MLP neurons of a small language model. Each row is named by its layer, matrix (gate and up: input weights; down: output weights) and neuron, and shows model dimensions 96-351. Each number is 128 + 24 x the weight over its row's rms, rounded and kept within 0 to 255. Numbers have three digits each. A neuron's up and down rows have the sign that makes its largest values positive.
After each neuron's rows, "fires on" lists the tokens most often at its 100 highest values on Wikipedia text that the model never trained on.

L4.gate1848:117143129132101096111129102131118153125150124093135106122155106125125191133116148131122119154115096150117134095091152121165088124096142108129095133107164087116105129121149151122127143115089121133083129163095134103140149106115104120120128123128145095112088144141168140118157135141123113119133125163115120117096090121129134058105102133092121111134148143142129124175158125164099164099133144198094125099132135138097137168080152142136101091191103130147087094159115146181108097141123129161106165099165151136092131113123116135129109115144039155154137151142089113095102135136139097102121134103110128136070122155125122139063152086140171135149134146151117134123132108152162111118088125112136114108110158132134130095177145142086122076105173114175104123182190111116127134114127121
L4.up1848:157151166180149121156157128155107126107125157109147123169148116105115143154105118103123106145104116129098146084186139105113073121099151138125156139075124125137126120099125092159123121158179119083148110154134137087143115110112119130144132134104117164119127149159156171120142125110160142147103148112134177116121097129135155147135147126144138071131125128104176128121128143133104156154137098126167124163083136108111108134079168135166152115168132117118131126130126136144104133092115113151150091094154140181104084115117132147142158121127134102122138081098143113154089069178157090093127112118183147152106127104108147164113133157091128105139135127145164098133141179129117136139116112160126180133121111186145121187121122097105098112122112152102107146105112144159130119157120125
L4.down1848:159151120137137098150136134136148144152145146096139111162146096099116118139134131103114160144144146160101103110119151103116141110087153122166114100118143114142122151092101054139137104112175128163131156159132118106137145105102126108094134110140123132127137128133096142139127125117130124125097104173116122105114065086118163137190119130161118142143120146131145142142125161150147094199133120148152142121148151108090122125120137177124108109132148161102113146136117151129087068124104186157128122103143094134133079157128135124132114147139128149130154110099113167135096123136142119068125126123161142153106124077126145144139116124102127144184147147127105116158217122155105113165102129145112136183111130157166178162094141107131130160101122134153135139123095079116115105163153100
fires on: " |", "\",", "\"", ":", ",", "”"

L3.gate1154:134136170127155143157132161128133153155120128111086106118137154136146132131129179115092141140151089137139135128104120163132116116136103095120131158101140153118140112161096107130132126153170108098134126061090179182147161129131111133085141116130137138113130099124112117117133118131131120101172113112097172120132161124112124126138151136118117098080110114101119143146136106102115144074119095149124158093116122145152125125153149161118120118111088114081130138104156161139146126128115196079172121149167137146155145124117121108109120166125091146117121139127151132122152154157173131155122109137139095123137146105110133154119116156134081093099133109114170137083098148109136149089204159138107136139125138119121130156122132146150141133079122168112123126146120143110106104110116098
L3.up1154:157142109100101166148159152085126111124142180131155078129143150109124156153140113140111111135099141151124161109111154133138126100105126176104071150122149118168165138130069127126080109125116155119114109109140072141132164112174112154134148105112132124092097093109117147106115133107095110090134124127130158134115147152140174149149137112097159142091137095161130162123135121153141113157147110108112155121126130138101190137115125168101151120123096104123111136116144159149143149123116139099100100135129126140164098122129092108148150180132087175129155131127124181144156106142145131137116122144155074125128122115082117165098085111105135165150161148123132149087125122146136111056143126105103147159144144116107121145148145149151107124130181122124140125107133143135123112058078129
L3.down1154:082144112148082139128175183142126094115141122159137156114090098125132131114128093127117170125139113112123112085134108132135123106141097096104161161132161069144161121125123177138147126119137157135115123117120114143162133116128155129113098122115159150121128130138120084165125128172122107129142124130158109132168106115190125127055137101157125109187110098106140181143158141150108142146138138146135107131119143117102065089156128173145119140128141151144117134071153120154141145121103115136132126137148128094085142158098124127156112144111135132121117122102134144158094119075145104147092108155109123114094067163144164099143126116140127113139149123099153149135097173085125079137105095122136157107158104091142123100158099107146144148129097099106144134135116123135136124144139116
fires on: "-", "m", "ar", "on", "a", "and"

L4.gate1541:141106161109155110125073168131111149098149134114058096138084119123122145134095147146116133080126050106207109130146138112121145170109129122160136086137094146101147154141135171124108109088113110069142123131134135109149120112100140125113114158103117097122174139145138070127096096125133102131087104150115159108106136157135118138114132123113114101112093152077121154128154137151141116118121117145149126148099118102164120108148142149124109093111145174159140146151125152134098134127091142144150135164123100108095129123140091123175129107103145110102135133134157145151108137111135086130131120133153118129104163075130126130106116191126148134128159140068163116127080091156126135122130123135147128134117145090066132118146151128059146086135105122126132178165134151133147142124118154
L4.up1541:138169142139177144149139127106120134151106135122121107123145164176140155147133131096136129128127105146133121163176136108118092128113131121130143171117147110134129127130102112153107150112137117109140108121142109153128125120158144132159134124173138099111129112144138096125147105092107152112097149140165135094097148176134160124173135127108128097152129143067123130084158074126157139164157109109107135169138138145155145112145123147144079130146081136139113105119117094137173135083151119162137107145119117149154171101183148109121125146114140090149107118132095149123118120133153114120172161162141141113169145072139127122138122130093095129157135136113161108092082089103142121129131150109108118176114136137118089129128134156126122145149136135148137141131133140116108143119147127
L4.down1541:114077164115106116121097149133164115122105106109137133102114089128141129102122079115128136134124114075217101081143168132141152137139143148154120135142099113151083156152149154117148086107121097128149116120126148165151163162142100135135147114087142087136166156155151133139139116147159114100107141132136149120143101112143151150090127157124110124166104123085140153137125112130111071128150138120084110099085100153144133131112127104138120113127137129153141131086126112139124129127163162144104080138138142142122140125139152147180133121100075135129124157144117147156127164142132102120119119121125136144135161109114102123099139145170107120092173128122121139111111124126171091133121100145126096145140139112094115085130097100091119116149188085117127143150162109126091146176103130
fires on: " the", " of", " to", " a", " The", " in"

L4.gate1038:102115130102109149099125139106180083141142119088109119138126159137133116151096135118112131171117124085154108155154102128162122141098120051120124125137141160128127099131126111129137116148139141120112128126125081080138146111096178126109168169153132132150105075130145123133133096097141113071169108090115153112132137100126134138121117105127169133131085098134114151135085117107181144087141098151124099151066170122149156112173124126124119125129182108132127117114133117133105104112119113185151099126108117118133110145125159079186145145116144113090148144100178105118129111157105130120132139154156127118141141137130089129126061150123142147131132154174135129142129158105109145123106096124141120156112085131134115167146137138121122135148103128154159112117132131128098135122106117
L4.up1038:143172095139139138139176135135138094117141105148104126056109124143120140138121084124181113108110122077135104123148152096146171131110142110121087149164084114107121153128152109083090089141181106134105106151143116136151119095180120109119148124139145098181120120140124109151122145130085107160118098147142130148135112145158131156149153100158156158143138150091113100152141150153120117121119116126132120119167105098092115128147214125134101174088085103171127114076125126099129100111110145088108119129097131125103143103137128121107162105119124093120157130125144140146153125138119116103141126102108138108106132105146136131109139120108112114138102123140132173152134113096093158124138097112136138151109099130175086150099156144113133134127109100115114103139106134154135143111138122
L4.down1038:088118137109114091163131140159157144077118158117127160126106158145135148161131119106135149116131099160100105140127147136094126130109120118101106145167143115124150170115151144088100137097161121150144115160168126119101136144139132090129148108146110134153111146179140140080104112123125126088179099163107111146159129127138133098059071089088094133138130136140183136136152149115152145132104100136129160112146116158126135107124150111149140105139108137147099097111105146132112093161099124085114134087100117152152151136129107136085102096129116111120140113135099158136137123095143127127101142101117108132128122106103087086124112104147120099119121153115084129164171129116106141171103139121120109087120118124130117146089135094141137125153120125116098120163143080111118129143151155
fires on: " in", " a", " on", " opp", " by", " up"

L3.gate546:124124130160146133129143142162131116120140155122085125105090142151121166109118176138181121100193139123110163142116138158107148113131107075144124158089143143113136094116149139121105160146148110073110121145129089086132140139148145110136141140126090121135136090162115084118152116114148125108120113133160169140105153173091119095125119104147114074102143150107123137138104145169116148132103121136090117145107130092155095122158129177099167135114169137128164132160171128113135119142160116170155097117105109134079123179137133153119137147131120134091112105124138130108123116146146106121136158071153134091144144115145124106151103137073155145107107105140151120109112114139148132132118167114147077124122135075135085066167156131112105127117148176108141151110132157120129158111104134
L3.up546:152118143136135116147136142154130121103122121117129091149102144138150156086128134117143086104173143108112156093143153125155092109139136095133157120110160120124134124153067122197105153123143101076131085112140117095128112062126139128156112155127162141135118071129110134146137092125120133099106116203141107151095114120123140134142119085070145082095134140114123121109100105129096125126125156116168121130087096075131103116123147132095107138126114107147122134144123157120131142109154147172124144131140096106125143116150091142130128107165137091133156122113106140157129101169074108103178159144127099159140118115185115130143140133110136141125144125105127098102095156139122091152074126130153097117119151106124084108121140167139143109169090111142139126134119109146139097148113145
L3.down546:161076106159155144108083126121151146135120122124148117096124112119115105128133111147124147104130123108132092088112133136131107085124099150101120145124127089148152134156094143139152109139137106192090156125120163134138153103131123147100127119092159131157162189110118141095135157150138139097130111158139141127096131116188108088150139139124181116112140100162134127107129100090106151115101131123167131127119132120112129123121078113138124121088118093143156144115101159107100106138131145125141125124138082101128103152079168154149118128131118124147140137209097132143097115097109133087128129122159112114136158143109150121127078089180089139140136122086185105157102158173092070118108087155127111123101126122103165133106124185135129128111115148131128146111110141114074108083100173
fires on: " of", " the", " in", "ür", ":", " on"

L3.gate1497:161137106124154109147112174157132141149105136158134158186140110153129144151137131176137138120125129167132126160093133113162163143076128123153121121115137149126120133119118142142121091119128175135136117148145125142182163136122114088164141132143146135113185120121158147145153164103116131113085125120148177145112097106101138130103101090134117150117129128142126162122106139074159116103147164132123143089173113105152127125109169174107177139156128112124078135135136154121086112162140115104163115140140112111116090119113116151134133155073122144125154131156110140088106135145136127132152151146113133134123131130122153137078122155140092106177108172124171097175130135153108135081149125196115131168155173119144148150155122091101134137127153173108129125149149074093122158107179116
L3.up1497:103132146122144105090154104145165123150148119149141097117166108143085120124151120118114123134111128120098125124121155119137107096125144132100126123177165136152103084112085097142081133116155167138113106142126115147125130105112103137133165116090123159155115133118120081160126126107156079107112135117126123140170110120113116113115167074171190145133115163164121091124139114136112087085181109118178119173145120155096139166137134109175137124124111133079090162144152161132125167125136165113143148145121154121120100131135156128124106131122156091170177094114079117153103138143151127136116124146118125168085119127119147130089119111117113140108158156101125124129143112149100142174079108154123178100132132155125167135106112122077129087128098126126166117075125148100127109110132149
L3.down1497:123132132155169102129144115144092145133115146114134146119163086130138118128131096174149125167156139140124101092090146111158131131156157083132152112165166142115122132117059122137109124133098128117149139149105114167139102104123124122092144108080146137147110122085099127134120110127136106119134136134104104172113152064144145154197099106094163169137118110137144090081117124091114125102148148128138164145154061087163101143127087173136155126137130095106129116156133149119130113122127105133061139114149133165202139120130129149122140135091142102181128156119120133145132124099148130079123142094140138112114104172151144127109142090091159150070127102172125076122158123131116111093102129135093133136142134132108132166123125125106157105141142122123131137087106112143126123095156142
fires on: " |", ";", ":", "4"

L4.gate127:132151114093135125151130144119128141134120144105115141133139150082126120144122112144119128124132093117110086142090118153174072093163127146118183123132150120099166129182139149111138127126141161118117148090101094136139161124111106148126107123162114112144156115139146120107113093170123095156097086134109105119114152155101148093166168123081124166133147140108129122150136100138144125087169103117129117084127149160098131177152109140156135118164139186114114113123117113170088128130125144142165122108135133143146170081134147144106118134142118084127098142111115150138120181149159135145157088134118141150107134104125083166136108110173148148155118080121158169146090106112155119126135097193139124151105103149099123160120105179146135136165095155101129132117133159135077110142102135
L4.up127:163100178124144148128161152168159146129107161112139111127122120084132130154122141102131053108100155143103117131115117102128125100157131119132168112101176118142119167122121147081118101145126106130107117127150135100125133129129126156153099163125155102145170123123102118115154129155120093109110150130124142134142161149049207065139175135110138149158129137154121138143144125160120115132145114134101117164122119148048117104117142138148149127127143142089143098116127129151101132115145114127148105127127146102148115171123109088095146136118091117139106113108146177169181150127093115144129118146141162132179149112155136146065139108179113129113153130079073111121126098149094129149082153113182190119095127180104123147119128123135111116118125083103156116121157133129136142135125144
L4.down127:139115120087129142109112147146149135070154132129135133129119127130113152080089075132144119104142123088153116128123107154129112160115115120146157178098116121074159095160119102094173147103146172116109170125129095145122164120142120118161130149100158125125137115133127102093091105158134133129140106128117154130161116118113166109120112134104107155101073128101157122148131107117106170117099147133095123102145108121100135120108173138137147189155131118132123082112108128173071168115101110140162119158164122124076100168119116147153132136069170096127119112128125144141113170123141132090141168152129120122142173097146156155135139113092145111156127107154128123143131121148113146146116153125140115130137134167149145153124124153134070089128159103087115115151164131085112135131098138
fires on: "u", "-", "g", "ou", " and", "and"

L3.gate1650:113141113102105101103174158155147108120126084125119090101122169132166131107143118094110137105129102095144174095153147141129154145152092125162135153130136151109135085101109098183109126098105111036135090127154092132144122100119128100134120120081112164136161118123134111115143125120181122175145119144137161128151129149120147139082121127139092082110087117103120146086148104151148095180146137152143123111132097141162185098160122172138122108126111145108148132157060145138089149131121106134149143143150090140141113150133070144159106165123144136090132087126121165146131130151120094126138122133169133163121120138197145123142109137116100134143102144131122125123101146100146103178107134103100106152129159127092130145129199135149152151144121143112163144123143146131122124116130102
L3.up1650:107086166160131180123092118109087108155141111133095096106120101134158164137121150163166105127146086119102181102128118114128131125153109078117113116134104123130138103143104134155117153149114102095131073157123119131083074067105125133142082146164114104123157109186132135119118137154119105123110147140104148083110134146146162150102127094116123110113092116160135128107125113158132132142142141084116121157145121123174150115150143178124117142125154094112149172099104114190087123118120169145119115103145119166103143141131096123127104106146157123085124130120163120152134105099135096137121152134109132163153138124109127130131099127146137157128106087087155127134117119091149064133130133165117061077159131106169081082142136146161101143162148144137154134077134127116111108105134096
L3.down1650:127093187177139140179093164139159143142125130158107119120124083151071135115099144124130140159129122141122131136142111125153154061144167118142135127145111136106122115150126129135128137133117118097133142123134135159106167130072111149095120124119150109131149132149128140103129093146115090127118185135108173133104102145168140100100118123149082139134094104113152110132074115134124150147114132113108119099122140122152180127167153115126173149121166137136153129114135118161123158142129157102149104113135126097110152107147158132081134119125071119099114157128149114156140113107123090106103188141133122159163146137122104079081084116145147146119147064118103140149101133142135093107101131156172052089125138123123104085115130161099153144141151132091164140129127136127098153109123096
fires on: " the", " in", "'s", "'", " a"